python train.py --n_layer=13 --d_model=256 --n_head=8 --n_kv_head=8 --head_dim=32 --d_mlp=1024 --vocab_size=8192 --activation="gelu" --norm="layernorm" --norm_place="pre" --norm_eps=1e-05 --positions="learned" --qk_norm=false --attn_scale=0.177 --bias="all" --tie_embeddings=true --parallel_block=false --init="normal" --init_std_qkv=0.0142 --init_std_o=0.00279 --init_std_up=0.0142 --init_std_down=0.00279 --optimizer="adamw" --lr=0.00108 --lr_mult_qkv=0.7 --beta1=0.9 --beta2=0.95 --lr_head=0.00777 --grad_clip=1.0 --warmup_steps=387 --schedule="wsd" --decay_fraction=0.287 --decay_shape="linear" --final_lr_fraction=0.1 --batch_tokens=32768 --seq_len=1024 --doc_mask=false --train_tokens=292900000 --steps=8939 --dataset="wikipedia_en"
MLP neurons of a small language model. Each row is named by its layer, matrix (up: input weights) and neuron, and shows model dimensions 64-159. Each number is 128 + 24 x the weight over its row's rms, rounded and kept within 0 to 255. Numbers have three digits each.
Before each neuron's rows, "fires in" lists the words (lower case) most often at its 100 highest values on Wikipedia text that the model never trained on.

fires in: "and", "or"
L9.up621:138108183110124123137135137135146148118105092104094135162109108148158159126119106115170133144117146121158154105101149099147091107112106109156116109119118116150143095106130150093149138078089175138097097154106111126123099126158139140123144118128129093111122101199079117119171111116171131130

fires in: "as", "s", "continues", "serves", "allows"
L8.up391:196105131114135108099143126161130167115130144145105090110102155114102114102116140118122129112097136108150123146119156121118096143093138130111139160168110127150136125123101139104145101134156127130159168146098180134101118173119156098105108165134147127185087136149144071135115089097131098138

fires in: "would", "may", "could", "will", "did"
L3.up600:125132080163102170144098108150117110190126115069170125097165148117119136151161137097161125151143141127126118181126102094130108117167130173127104140146132125118124135089124164098123134125121128085150175151117136124121115152132121135128104135116111113120155114127138150106173141088131122103

fires in: "about", "it", "them", "authority"
L2.up944:123139120126141114137137132134097117098113113138111117120180169115145118132113119085168138146141110106149147110164147138131085115134161137141125139146173125152122145135126153119131105122152103134156115115067129108167174121125163100146126136130128149104140139122128124110093112127105112151

fires in: "may", "example", "possible", "ballymena", "effort", "efforts"
L2.up382:144111129121077136142146119144116105128156123126117142169113105143052148166106112117227116100125139082135127104139136089135145114132145127098150143134125144119135093107144111103165089119151137147127114134123083124162135158114169147150107171088104114087142086154144136133152095141123131109

fires in: "may", "example", "use", "possible", "decided", "decision"
L2.up166:110120126121073140139187119121096132138141108135118101140133136126086113163106144093078099136138161120155134116112133104149127137149129141130137127145140140125127110113129185105155119089140179163138117152161119127160088160133165108126116152119116110084127092119114124130175108119134120104

fires in: "s", "a", "such"
L9.up15:132112169174127108137151121143145152137162089101129124114077134139154128153108102171132136152147143131152142086123119140128156121115095118101108104133134179145106141153108115122127113159138151145142132106102117094119126141078145143111120136128150183169132095131131135141176093116118139104

fires in: "they", "we", "at"
L3.up718:106167120046159098088104124105141160083136110108066157139084176139119097147129146128115120156099112134117185070106134124105111169098112139095123131136120112113108106106141108098141129125107112135150133129124129124144121086124158093122155095131087139156130121134143136145122130160145096106

fires in: "it", "a", "one", "her", "someone"
L7.up819:114098154126139107136132137093142107160083114121094104136143159117129156115165119132134128153168155147124115112126153113127121105141075098134117158119131126172097138108098131153144162123172114130117116110126139140130137114104101117120120124117134083141105154155125132145139141151090118148

fires in: "on", "may", "december", "november", "january", "october"
L3.up622:130116121170171132131161133120132125153123143146127083110129126099140086092119144102147134165133117167114107140124165140132105082112126135125122149152125119159112123133120097103120122149144111122156135109100113102150146122165131158103123089136128106100158150108152111115138132121092135159

fires in: "on", "to", "in", "the", "and"
L7.up503:089113143156134120135124130137147152100095103137142105111127162107137133083127103161140073116133171151126188076149174124114116117168125099124155152166110119117119151105113125106116119142141099126098111159095135123178121083137099116095156074119142118108117131151121093129174163148169167145

fires in: "an"
L10.up137:121134143133147130121110183108130074151069128145065114132133117103147141108162125154082070120098142172110128162168135138086121129149090118121128120122134168129129088147130150151142131101165131142141184144097129098153101095114139168149139138128119162157105140100137133116114132110101132121

fires in: "a", "included", "popular", "including"
L10.up535:104139136146135124113129125101138139119077112139132114164137110140090118110102122081082107156116149125156172147103172140112121118149122117123126158120106135147125095144112163125154129099142130154135114170160132135117092108138140150101091136161160133116147129141098155114109166105123162134

fires in: "m", "age", "national", "same", "macclellandi", "where"
L2.up554:140139107124131130128100117131122151120122135120130183102112129136100136129143130207138145152129145109144142099127126136097132126097134134118140137069143129107127129126128103112116109164111137127099107101131135148055106119044121101112132139127110144124122128109146131194102172120123131141

fires in: "number", "age", "month", "diplecogaster", "numbers"
L2.up60:143137104119139145135130129127102146047111141118119123142185106112118138107138147144224120128138173116112127111125123132112133125130125143129139126089115139125133124116128127119127141149130087138098113079183144136139138129083114160102110138126127135105127115153121128142066169130133141147

fires in: "a"
L7.up767:132070115153114097111121157137146155110133138146126133128176128170140181121121115158119155151156145123164140110138156097117128131141148125132128158130110142157112112132112132152168139090132119119102069161145134135102142095099103133099131154128155099114142123147109120124140132093119103125

fires in: "place", "years", "under", "were", "date"
L2.up945:153100140114114137136120124145160155120147125136121104106108162083112101114127138112155124100134121091142085126118129118121107125115083153158117122157159138145128113128135122122115134078164140140127118125153129122172097109144098126112137134091138105158125156186123133149124108155139124108

fires in: "after", "before", "month", "may"
L2.up333:134115108117106145125141121138139150115154114108115125135138126114085135131128107100155168077132141129160100136135129127142128130134126113102129136150114129126118109127135169185152107145137158133131126148033126133207111149106149129144116155123128107161134096152129135109086068109118135131

fires in: "who", "he", "bradfield", "code"
L3.up30:101146156115154153113137095140162146131146150113154109131162143119124173175142112134076112093131138156098140135119156154131118090118147183137089127161122104143138114125108112177127104176143141103166138145106156143137129125125137125126132164117101128146123113103089181119096176172109121165

fires in: "and", "but"
L3.up1006:148159165146166132155194167098132103106177116141107076133106162053122152144135143125130100143118127175146127089160128130152094133113101149155151144137135140137148122161113138135141135100112131171139135127165114109102103127137147158173126146148149134084124137167142116128143150110129115132

fires in: "over", "department", "from", "body", "way", "position"
L2.up152:112131099124152111133143125112106082056144143140109110158185126150105149116071113131124165138120106132109133126144130124167128111139171111111140137159149143141141140130137112059125094141156149153145119157131110155171139132107164163138114145129087119182166131165112118120078070130115132175

fires in: "career", "started", "began", "after", "spent", "council"
L3.up241:112132115092113110128098138128177141107141110142121114120148175132137155087138139135189161146086129116111178089131136169121116166091149179126102151158173097147120107115108129124126121158115159105145120117137146129110117103144164106140146131133111135164072140140164135160085166171119109096

fires in: "they", "born", "likely", "paris", "she"
L3.up447:139114145101132089103120138123164117094126099165129111114143152142087141152147122134097105122083080145108185117099130113169123108096136112119102120123094148162157101119166149098117113127094114092095066120127177124087119107111142129120127135115149152133127157116150113150077125111104158111

fires in: "may", "work", "before", "yet", "details"
L2.up610:142094137111098144138185120127110128075185131128114159127183125116104124147133099086162133144115142121132103128126127107151142139139146123121104131151091130120134128102130145100140126100148141158118108138094085108183152140147111144117110135072132086114143085139120133151202145095137143121

fires in: "career", "may", "will", "however", "work", "release"
L2.up492:142111108123074159123146114134119144116118127130116122115222136110143113131148148141103117134120156123130123115154134154166134138139082132107104133163095113118108121108125149143133135107105169142143136115159124084187150108124113133101101133128124124081121161113121147103141139156139125115

fires in: "him", "them", "example", "may", "agreement"
L2.up464:128104128123102125145182122130141111075153116120128114154145133110114118140103108059094134126140091092140107138135136103154106120151124131127128129159123135139135125127137125107159114086161145132148135160079124105200124133133162113128108152126140114119143089134139131079135112145121138136

fires in: "also", "point"
L2.up674:148135115114116133135119121147114148170103117120110153102133133104113101141128145214111155061127145150147135106086140156085094119123097129145101125128139103139106155135119149116088089165161172109113116126150180132069119143144125145118159127172142127138139115124134133105132145091156134121

fires in: "also", "code", "km", "billion", "basis"
L3.up424:095118151187136126128152144106108125123154137153150130126122131166131189148133126129096118130135176137136142098139134165108129129098099096167114143133126098151132116158109115133131101139197132140100110154117105116132146152131118183139132144105119150154164138129146108142117110099115159198

fires in: "in", "at", "as", "under", "on", "exchange"
L9.up455:177119139140151162128108140142090130112093122129133115112133130141170115110130148165111125136137108146141099132124123085144120123127164124151093175111144169092124092103126103124146083089104161115130101147114129162080141103108114124081121124094118135149095152114094100189141106098133178149

fires in: "it", "them", "reference", "zone", "there", "note"
L2.up931:128138110138149133147100136108157155102110113106136093171139126118152100113119112134144149082128110060165139137139136146136118097137160145155147128126143127156113146140140109127116103150145079098138136102181170112159139109112147104124114147152136143109144123144124132082017081165129109128

fires in: "career", "master", "work", "masterson", "also"
L2.up991:139088113099048131131148119117118093130124131121114168145172117137097129196116149156174111126136181116153124124098127127119127139127077106140100138087127119115117112126129090104160121095163197138138116124143164106118098137152134218114110151088126118128153134110142153089159131117107139098

fires in: "of"
L3.up8:120125174138138116116191142109116098157152127099151110144123143105140140103110097135144106125134137132114096149115155152129074100143147115137110137155083125114090147149123122112123063161160126100168157126142166096179151127132140102097113131129155152122138107139133097096087126155116107146

fires in: "than", "women", "million", "like", "picture"
L3.up416:083099138111143131124138141129157141096150145138154151088150140112107150105148120107103110116157130143147110121122143131142136133142112102153132132142125132150100121176141123156113124118183121110122136145113112079108145151124108103116155109157146142154132137107147108101071150120139153179

fires in: "or", "phd", "case", "limits"
L3.up909:148080153120133138145131166109121114136143090143125167099099124146122116074083117107109129115121121193169127103100135168125157172160106161119131122151129114127114150148116138098151148133157146186095121121090091148101109182111115196119099109158099149141138089141140093143116134098154102136

fires in: "on", "linfield", "at", "korea"
L10.up161:138162145134176182180120154120126166124131108123062122134137124117139131098136126149117142123190105116087134125152167132120094088144162187107090151143145115127109149111101092147125123145113098088096090127128133101157124105119113117115146122110097141116142144086142108155095074086076155157

fires in: "first", "mathbf", "never"
L2.up524:120145145124111116125116124136136106214122116126118167134135135119110138162138131191146137123120177155141114125113121138119120143120056140121106129168086118111111138127123104125113119162140164100128133134151152137062158152161112131122168119140126111142126155129130125107114244083142133098

fires in: "place", "however", "so", "fact", "german"
L3.up488:139104109177159119111120132129129107109116115170125109114130073150123179099097091146150140143097149097113165080137113126108138126110115127133072131127153093112124144153115174104130070120131157135112129129142063141101125127122166134139148142119140135126134098130093130126085079138062128109

fires in: "to", "would", "will"
L8.up971:138121106144145102118039118089118157163147092160117110121144158126135150086136116110139123157155087150119135183123149130144132095142147089126111161146099101147132122149119096100123130141123161139120104136106133152114124146148124124156161108105102124135114137113135091152151092135080116118

fires in: "also", "such", "both", "following"
L7.up883:136142102139144130122078116104117137127119128131109140139048125141171085119086120136134129122125148138134067114099174125113123178072099182146139119110105146117131122125117122130146127165165083151088169149138120141171129148141137164115093154127150155114109112141120175126126130127139127106

fires in: "she", "based", "fall"
L3.up154:105139121072128078113122146171123118133134115134113116128134154091111122128132110146095097089158079125114159148058102107161143136126172163127105124114107160143138122120124169092125113160097143102142145120144223139077129103128128137110141137133134127129113156121142145166110120133129114095

fires in: "had", "has", "of", "have"
L10.up825:134087175137132123164137131129167148122103096143080147109159141142138112146099122117146132138122145161133134141061192111131076134085114119186135139163106123141128095106125102154141105164153102141137169120140110126112102109103141147107107142117119138145104116150119107122128109150149119147

fires in: "and", "a", "had"
L10.up770:173112124149112095172091123131152141130081090133108157111119135145162127092125119108140076093145139159151183106108157108120126096131089080111105133137123141148136099107119146145136113110101186137112077118128137124127135116117113091125121086150174119116081153127109084147105135175125168163

fires in: "all", "than"
L3.up126:093146084051146124124139110149115136105131137110109139127118153109118130172154161098076140132157136144125097177154132142175138117124155069125119141122161133098155111110110124172129132138128099086160121142109188096124152113136113112136148143094131107118139164117125150130122122119105144132

fires in: "to", "in", "for", "of"
L7.up569:120122163143116172122135133132149126127150153198118122105117126136137174084108092078113118118121123112153104144161134117152102128122063108144106145138092142088136128074117108086200137114124151171135123146108080149099114135146123109115138132097121118157156107127105100195101125136106128151

fires in: "medal", "than", "due", "losing", "queen"
L3.up849:162149085130120176122130139139097097123137146181136105131145122154131175159151106146148120153109163166134100132188123115138145108115115057131105150128121165108119134130134136117132125136151133087129135113107078105118127116125141193133136134111142097144169180119083161131082125112112162153

fires in: "at", "was", "of"
L10.up986:128115141133112125117129160154150151119111162147108147111151151114130114119104134084165155092124103149146164152133157117090104103106141094150084153112131119179113155076123134132144113122113106108100102141181136124127134098118096123113122106132127160159152073105110121131164139111109124125

fires in: "the"
L7.up505:091116114110122166178161152106135148133122128149098101181082093090129147146130097119136143124093135116098175167103110144138102109171120099134132160149116124133129113097122133108183137128137154141108155111086130112164106118148080139121107085131107103117099143135117107185125113122155114149

fires in: "also", "list", "life"
L3.up770:137173093131142087122160123115152170141143121109146107139090162132128203137110115145131162180151094102133168123110132132116151149103129114140161128101146149156152102133111095129126122118117128123143112186149160138149118149122124162111121166111093160116154118128134128163134126097140128155

fires in: "was", "to", "appointed", "as", "former"
L8.up1003:167127113158130118094100134117149175127101151152134141123136117109138139136151159132149070124093105117184170169133149145114114125097133085116120176133116135160126109146108127102145081158124129160159110183099131111133171104146132114141102171117142160122130125134088111124095098124114106123

fires in: "this", "nl", "gl", "it"
L7.up455:150107151178131125107114136150148148104115155129111143151172098116158113102144131143106140103176103183130160162121142094150105109119112205111111150149111155151132110125106149115121125128090130145154118127132123140141142135140153135130139141100140145092146150114128110142176164140106113138

fires in: "there", "toward", "just", "life", "victim", "born"
L2.up194:186126126134082098134081128157167090119086143134131110123122114138156148090141129155057096146148092141117135140121122143143108118138109129128138137128159123103111148116121044083121170099144119120127144123162129111096149089122098137128125128155132137151135163099135136086108105110122133126

fires in: "a"
L7.up404:147117140122120145125145140159118130146106096115123105122122113158136148097111145115111107114128144124141144108129145123144124110113122194116114150141114120105132154192096155129131142113110140127126098143103129140082149099112128098112115097187182167154148080105101108138079095114103119112

fires in: "he", "in", "from"
L7.up31:123164108088128162135115119105134108100124081144153153115176111145098079147128173085110113128159116102141191147156100117106151157180095039126119164122128145132114134113136164112115111078128134122096159112142164124126179138177137122098110107088109140114143162116087105164125110142112148168

fires in: "it", "album", "them", "example", "song"
L2.up162:099131141135113119138169136112143090117139116127117055179115135113135121130120095046081094085157098120149106141164116095166122124145105122135133138163151146125153129124129104136165111091147144152151126134119132101179154132127167137136107143127119122134111107105122123107163109148120130116

fires in: "some", "other", "several", "various", "a"
L3.up109:149094126139129137143130143128158118131110107136116092153142163106155140102153114126115105113143153118139148142165185111139150100095136153171138150128111104147097094141124159152137127137101139118120136129113114075121128110118126135115117144131124114138095127121140094140109126099128117102

fires in: "place", "like", "score", "to"
L3.up498:090083100095135160096170133123123102096135141160106159165138126160131139112063145153100132148110171095143162120152157143111144125123131092126107133142100134120140123155141118126112110145135178130154100146147054130143104116133162165117144095124121164149125097136106091124111104150172154212

fires in: "in", "to", "of"
L9.up678:139082142124169118133138158146146112178161141095121158133124094152129168127134097086154144156143087117135143112127112108135111105143086126112104115106131137155155088141123109107162108143127181156112112181132101153113135106144127095092125149143100115075126139117116106152154169098132157150

fires in: "they", "total", "stadium", "reception", "wikiversity", "least"
L3.up798:187107114141131104126093161112115112138127108145100104118170088173091169180124108152116133136069114111092138096118120118121139100125113109126102124129144141140157111145131170091156103134134135117100158095116082132109110158123163178124123124100125153136140151156106086136116127106088144122

fires in: "two", "the", "three", "one", "four", "these"
L3.up107:121126162137182135149134126173117140097130142149096057162125119093105129078142155095117111150145155157104149091129131095137083103119142126156139141155162120142107065137129114113160103077103155164148113103092081131155120122129131182130104153121131114103132117097136094157144127132129139138

fires in: "a", "that", "and", "is"
L9.up654:072118142150139122096106137150115120122092125128091134121112133133158118146112128152137109152148140089110176079171139083146115181122113101139165165128102154135090124170118110096115111120103107143110108113144132128161132168112126124154085117115119141182118128134105124122164107135116114175

fires in: "they", "sport", "designed"
L3.up837:124193112099123121120088140118130141194152103138089122157083112139133121168151136138150137163115130133140138121125141103099166107111103123148101110157116135157143100114149140062139126126133147109155171131121142134139115145133127197142142165141138130157116137168114135137116112120122133153

fires in: "and", "she", "it", "he"
L3.up179:159099120151152157170144142139131139126090118152137135115139130142124093117140107134136163170137126125169100112107145146112097133103128119182151129157143122165136120140124143112151113130120132176146094114057154137133110074117093166053141123148225124071149105161123142139109168142117114135

fires in: "may", "career", "before", "incumbent", "until", "location"
L2.up476:131118116115071158137162120148138133100129123106132173144079143098137093142139137136164101131127137086169099129126139145153143129141116139126123123160144136118129123113135128153139137150146100144132127098132158102134157129127132056115108152124138118112143108087140134085081116147130129104

fires in: "career", "work", "week", "days", "month", "use"
L2.up564:149094123102080144130135127127128109103137125121124175163184092147120147172121121109143171116144147146141139153109129133130144147175112106121105140126096114098104124112129092131160118114144148098148134146144136129105134130136111102141109142128127114149133112152124134077116124111125149128

fires in: "began", "went", "during", "2nd", "started", "consisted"
L2.up565:134107119115089125121123122130152129154130093141115143131172113133088120183114143175130129112128134123181152099098126135081110126132141118155084129124094101147098100140127139171145111126143178100133124155159144110109132127171117157131123138150162130097133107161165138130108167119134130100

fires in: "they", "queen", "our", "than"
L3.up157:138122086144145127090155153102128133107116128171087124125143082127104171180109146144128147138129134149119130102126135102126141077110117107127101131136111156124134131128123125116146135134155110111136113143115091114112143127124140151110137124093144157141154147139116103123117095101129174158

fires in: "and", "he", "would"
L9.up275:101146142153129080105102113188105142157101126117107128122074159094120199118078129121131129125190129105152139068134156075091087136114107164123168170115132176103114105098099143097118141140118108134124120109147140090159088122094146177143126113162136113130129130096129122137165139133124110169

fires in: "career", "life", "death", "support", "grand", "spaceport"
L2.up871:145138139119066145124109141130167086180106119127140176141151102126138132150132136131117142042142139117195122146111116112114141137134141140139124134104111122110114105133123090187147145133147139121124134134101169098047139118115118082117110136155116139120130118109107123101087162132131142115

fires in: "had", "where", "have", "age", "present"
L2.up733:180139107137123137140087128146126157061113146114141136116142102106154127107152131155164202127152100131164124120149128131130104124144160115125152136065106120113110150137120096202117144128135143098122134097184160134073140113068111104156135144123122159143130137133133132130121120178118111123

fires in: "a", "the", "an", "for", "as", "at"
L7.up917:147139122145127105127163157106137128128138101104126112132106136110132161108126140150121109120137114121159134100130137133175102116127104155158112142122109151114109172152105126124168140111082127101095091178119136140118148139111142117159124153139133111117079117126145115137122088142134115142

fires in: "are", "is", "were", "to", "parks", "canal"
L10.up628:121134161152123151126062143137140146179113076151103116150173146115157080113129137155128157131143107130128113130123159124084121119120148124121098135142121110132083125134099135132140059148096131140111115121083121142136137133131110090126147091109156173122138149151126069153087137112144135129

fires in: "first", "during", "served"
L2.up994:132136125119114131118084131137160143226112109140139161110133086146102137173142130154096122128136128147155150110112121141083148142115107105137122133083156109120105082123126142156134149154112140112101134122101123146013135135096092136137126124140140130135107099108147127155157126110137139105

fires in: "after", "each", "positions", "sent", "position", "go"
L2.up623:141129122116110129130134108124158132138165115134119144130126088148085151159112132161129164130132146135134134110103133128111118138123120129114104133082132125115102101112122139097134105147167149088117123128225138143055141133093137125147121143131136116133133102138152128099151151084139155133

fires in: "being", "well", "currently", "event", "athletes", "despite"
L2.up882:119145148128118128137170130110105097156135125146131050141118146101123119147118109099103100130119134069153101116177133106158145119102162119136114135154129153121157126145132185154165149154150116160144104099131108120150119134151129164093117133110119123103120119158114128139207054137115126147

fires in: "to", "for"
L9.up228:120142149135121094140131146115116136117147112118101116096113131090150130089115123132144131156118092130128166119121156151144099096144198106136127145119141126111153119107127113114141149114152136141149157153106137160145166106145126107135136135109113145130135107108116116165139096111104147125

fires in: "of", "2nd"
L7.up901:109099119130146136144161142130182147107115135081080148163151121115136102102141120133108106120134095142144152118145161142138118120170102121162158139121110085139105135090113131103128110138122113135122164096142174092138137090129103158128134144102172115157125156197165129097116092102112137185

fires in: "also", "million", "went", "served", "utc"
L2.up708:146119132115154115122126127146150153174078112144130126073104137115124142174127120183122162072125146133153165100090145149088095135099142127137092136117128105149117116142118089186119109156141154097116109126128179138045098135123105104151155127151156133125107138126149132125125125076131133117

fires in: "at", "people"
L3.up535:089105138095132122144122160107154160115138096086126149102128115095129122098167122144110089139142094161127132104077124135088143130122144128135120101148139135131128107078133140103127145138150142134160156094089055138093166148142121163127139143129107177178116133136111110126101130151150140127

fires in: "university", "named", "code", "located", "school"
L3.up279:115177109132120147093146096148070199130124151154148127142147105125147119162115151121150115117092140161122176125098118105149133144149143125128141129161060106110135134099135154128113155115123109139174142151143138120136128070097115103096126125110124146108125090131140106132174112108098157126

fires in: "one", "same", "next", "single"
L3.up602:149184158084117148134110110156118114115123106135096146108131144107116099109141142075166090116174112127144097106146145101161136147150133090120128126120121115130127108100120159100153147082138102140109117151105074141126108140098125153120148127147119127121190152107087121135153132112151123121

fires in: "him", "million", "month"
L2.up1016:135123125125095100103116134135137070138101130135121115129096111107149149138139144146154101100130110115166135127131121168162110109097175135139110141066130118139110131137125155135119120158105139150137138101159158106125206112105097137083126137150122146129111127125138129118098126125121141170

fires in: "government", "it", "time", "few", "short", "power"
L2.up108:146128144117148111153151132129126076072131161128099127193120105147156128134105083075152118125158155117087105143155133080139125112140157139101136137159119149109165153110136111070146097071134142127138129142161085115138151122139179132136108132113107121179142114138097124080100123108112145138

fires in: "he", "may", "example", "mean", "decided"
L2.up528:124109103111097124136178119126139123147115117129104093124137149121103110164132138133152077130127133112141166115094133159136107136122085148129116131120121123158119120121124088078125171097139173150120117120119152101129155140128125142105101141124132114077134150134130133143136107114123125129

fires in: "career", "served", "service", "lb", "www", "serving"
L2.up942:096118122124081148120156123124118111227100119128132100114137152117096128188135139151074090070122122105159160116105123134115125128088133136155112139126121117137127101142130146183143143119156157144132107128121170114106118148136126152107134141128120122101113163153154135151188112116121138109

fires in: "until", "said", "that", "under", "at", "before"
L7.up946:152092159137159116112147155148162141146127111171151088107090156129163120108137112134179095126139139122123131120169160139129115133110147131159121140159111174095126090112121152142156122127146160126129099116127168178103145127154096114091102085162153143163116122106108109132159094125147148151

fires in: "that", "only", "also", "example", "of", "except"
L7.up415:101126152143117114133149136183163126125156121096119145137107103125162135128136140101122149105133185160110139106118136110112090108116125150114128142113085093095137117128107135149124102124106156148112074126097161101094175132148129084144104137141158192143123089140148124132143136095124136132

fires in: "the", "s", "a", "its", "thousands", "specialized"
L7.up670:140100145115105149131128149127135159094160114121129107132197083159131122116117160137142153144130105101142140139149136142103130128125149101151159154133108124131098073121112160112177110092152149136138132156071147077140118121099094093094095154128145145107114181158103126110107116113120123152

fires in: "however", "medal", "apps", "over", "daily"
L3.up14:145143152155117130148126116161116120136146115103129167128143125110128119127129112171149130162131124083158065115163137150099129127161097117153140140142162127130146144123133102149159135076162104158099138129140066118193137151120126130122127122116143129106151115108101114076178098111143147146

fires in: "had", "has", "also"
L7.up941:170087130140109094126112133101114168128104125153086120124160134112160136106150145152146101143176100106136150138137161110121112123114143111167134139163107149147109087130119143140117100141148140119095125120112130131134119096132115110135110111162106126159136147100094106174148095142192170167

fires in: "an", "wedded"
L8.up522:141096134099149084149146142152139136129106124096097120092185114102152123145170140100140143153152117124185128129146157135109111139059126072152129133119079143112155145175116130147145103128139135137097135109163122134129105095131112090165102116119131145140122139132155162122162122123098121147

fires in: "there", "as", "in", "all", "from", "that"
L7.up764:168052146152126129115127140120167147125135119125101120141131130146150111146132126128121083128150094113106137076159122113114078112132136142152132131160096125135134133107117171150146136103105165133153088110126153139128136100122093078105126090148139117113125149102123100139143076182163150164

fires in: "in", "her", "a", "an", "his", "the"
L9.up627:136116147183158119098136140111160116164070110122093088154148128097141125119140095183116155137097144139148144133107190121118102090095112129138098145146104157127119136153119156145163085106103149131128079120106144115143100116111134145137066118125168110093120127133155110169138132119119138177

fires in: "place", "van", "line"
L3.up180:160090090123156137129142141150137076130131128148134131105168108121095181161111137165098137136071173121123160080150125124155138099165124126135081135161132124116125145135123159141119117151136196134120144100140122125123124124102154123152155124129138156153116082114091141114099112148107152097

fires in: "he", "a", "left", "from"
L7.up411:136143135125158148147093152112112100098124081119137125135076119129150098100100122093141147145129146102159151117121167075096132168094087140119138162168119164131065138139116143103108105133145133142103167121137130139119145158133097113087140158153119146125119138131093120151113132149139117134

fires in: "an", "people", "code"
L3.up371:109149080073107149139142146140141116129140154095141142147141170108109133123146145144159126136112154119143180142099114129084158163157123114144117110109098139118132148125136100102118132145150146114140137168081091123150114138122144137114145097085087138160138150133091088142180130111182142125

fires in: "in", "a", "of"
L9.up63:112159146122133149141152135141153122106119103113109134138108117129147120106154112128084126138127139104133181144126118125118093120128158146105157134149115153088103119166118111134168096138131140141132138120166106128108126110117082111094136159117105123117107105116130128155085144143137172130

fires in: "worked", "between", "career", "come", "www"
L2.up726:141098118115125139126134119133110156147095103115117115079204129104108118154131127135139137102142138160174143103123128140122102143112092122168100149126065109141115097124121135175135123097141169116127102110144175133110103147126086150142126150111128116157110129131140134138166095125137118112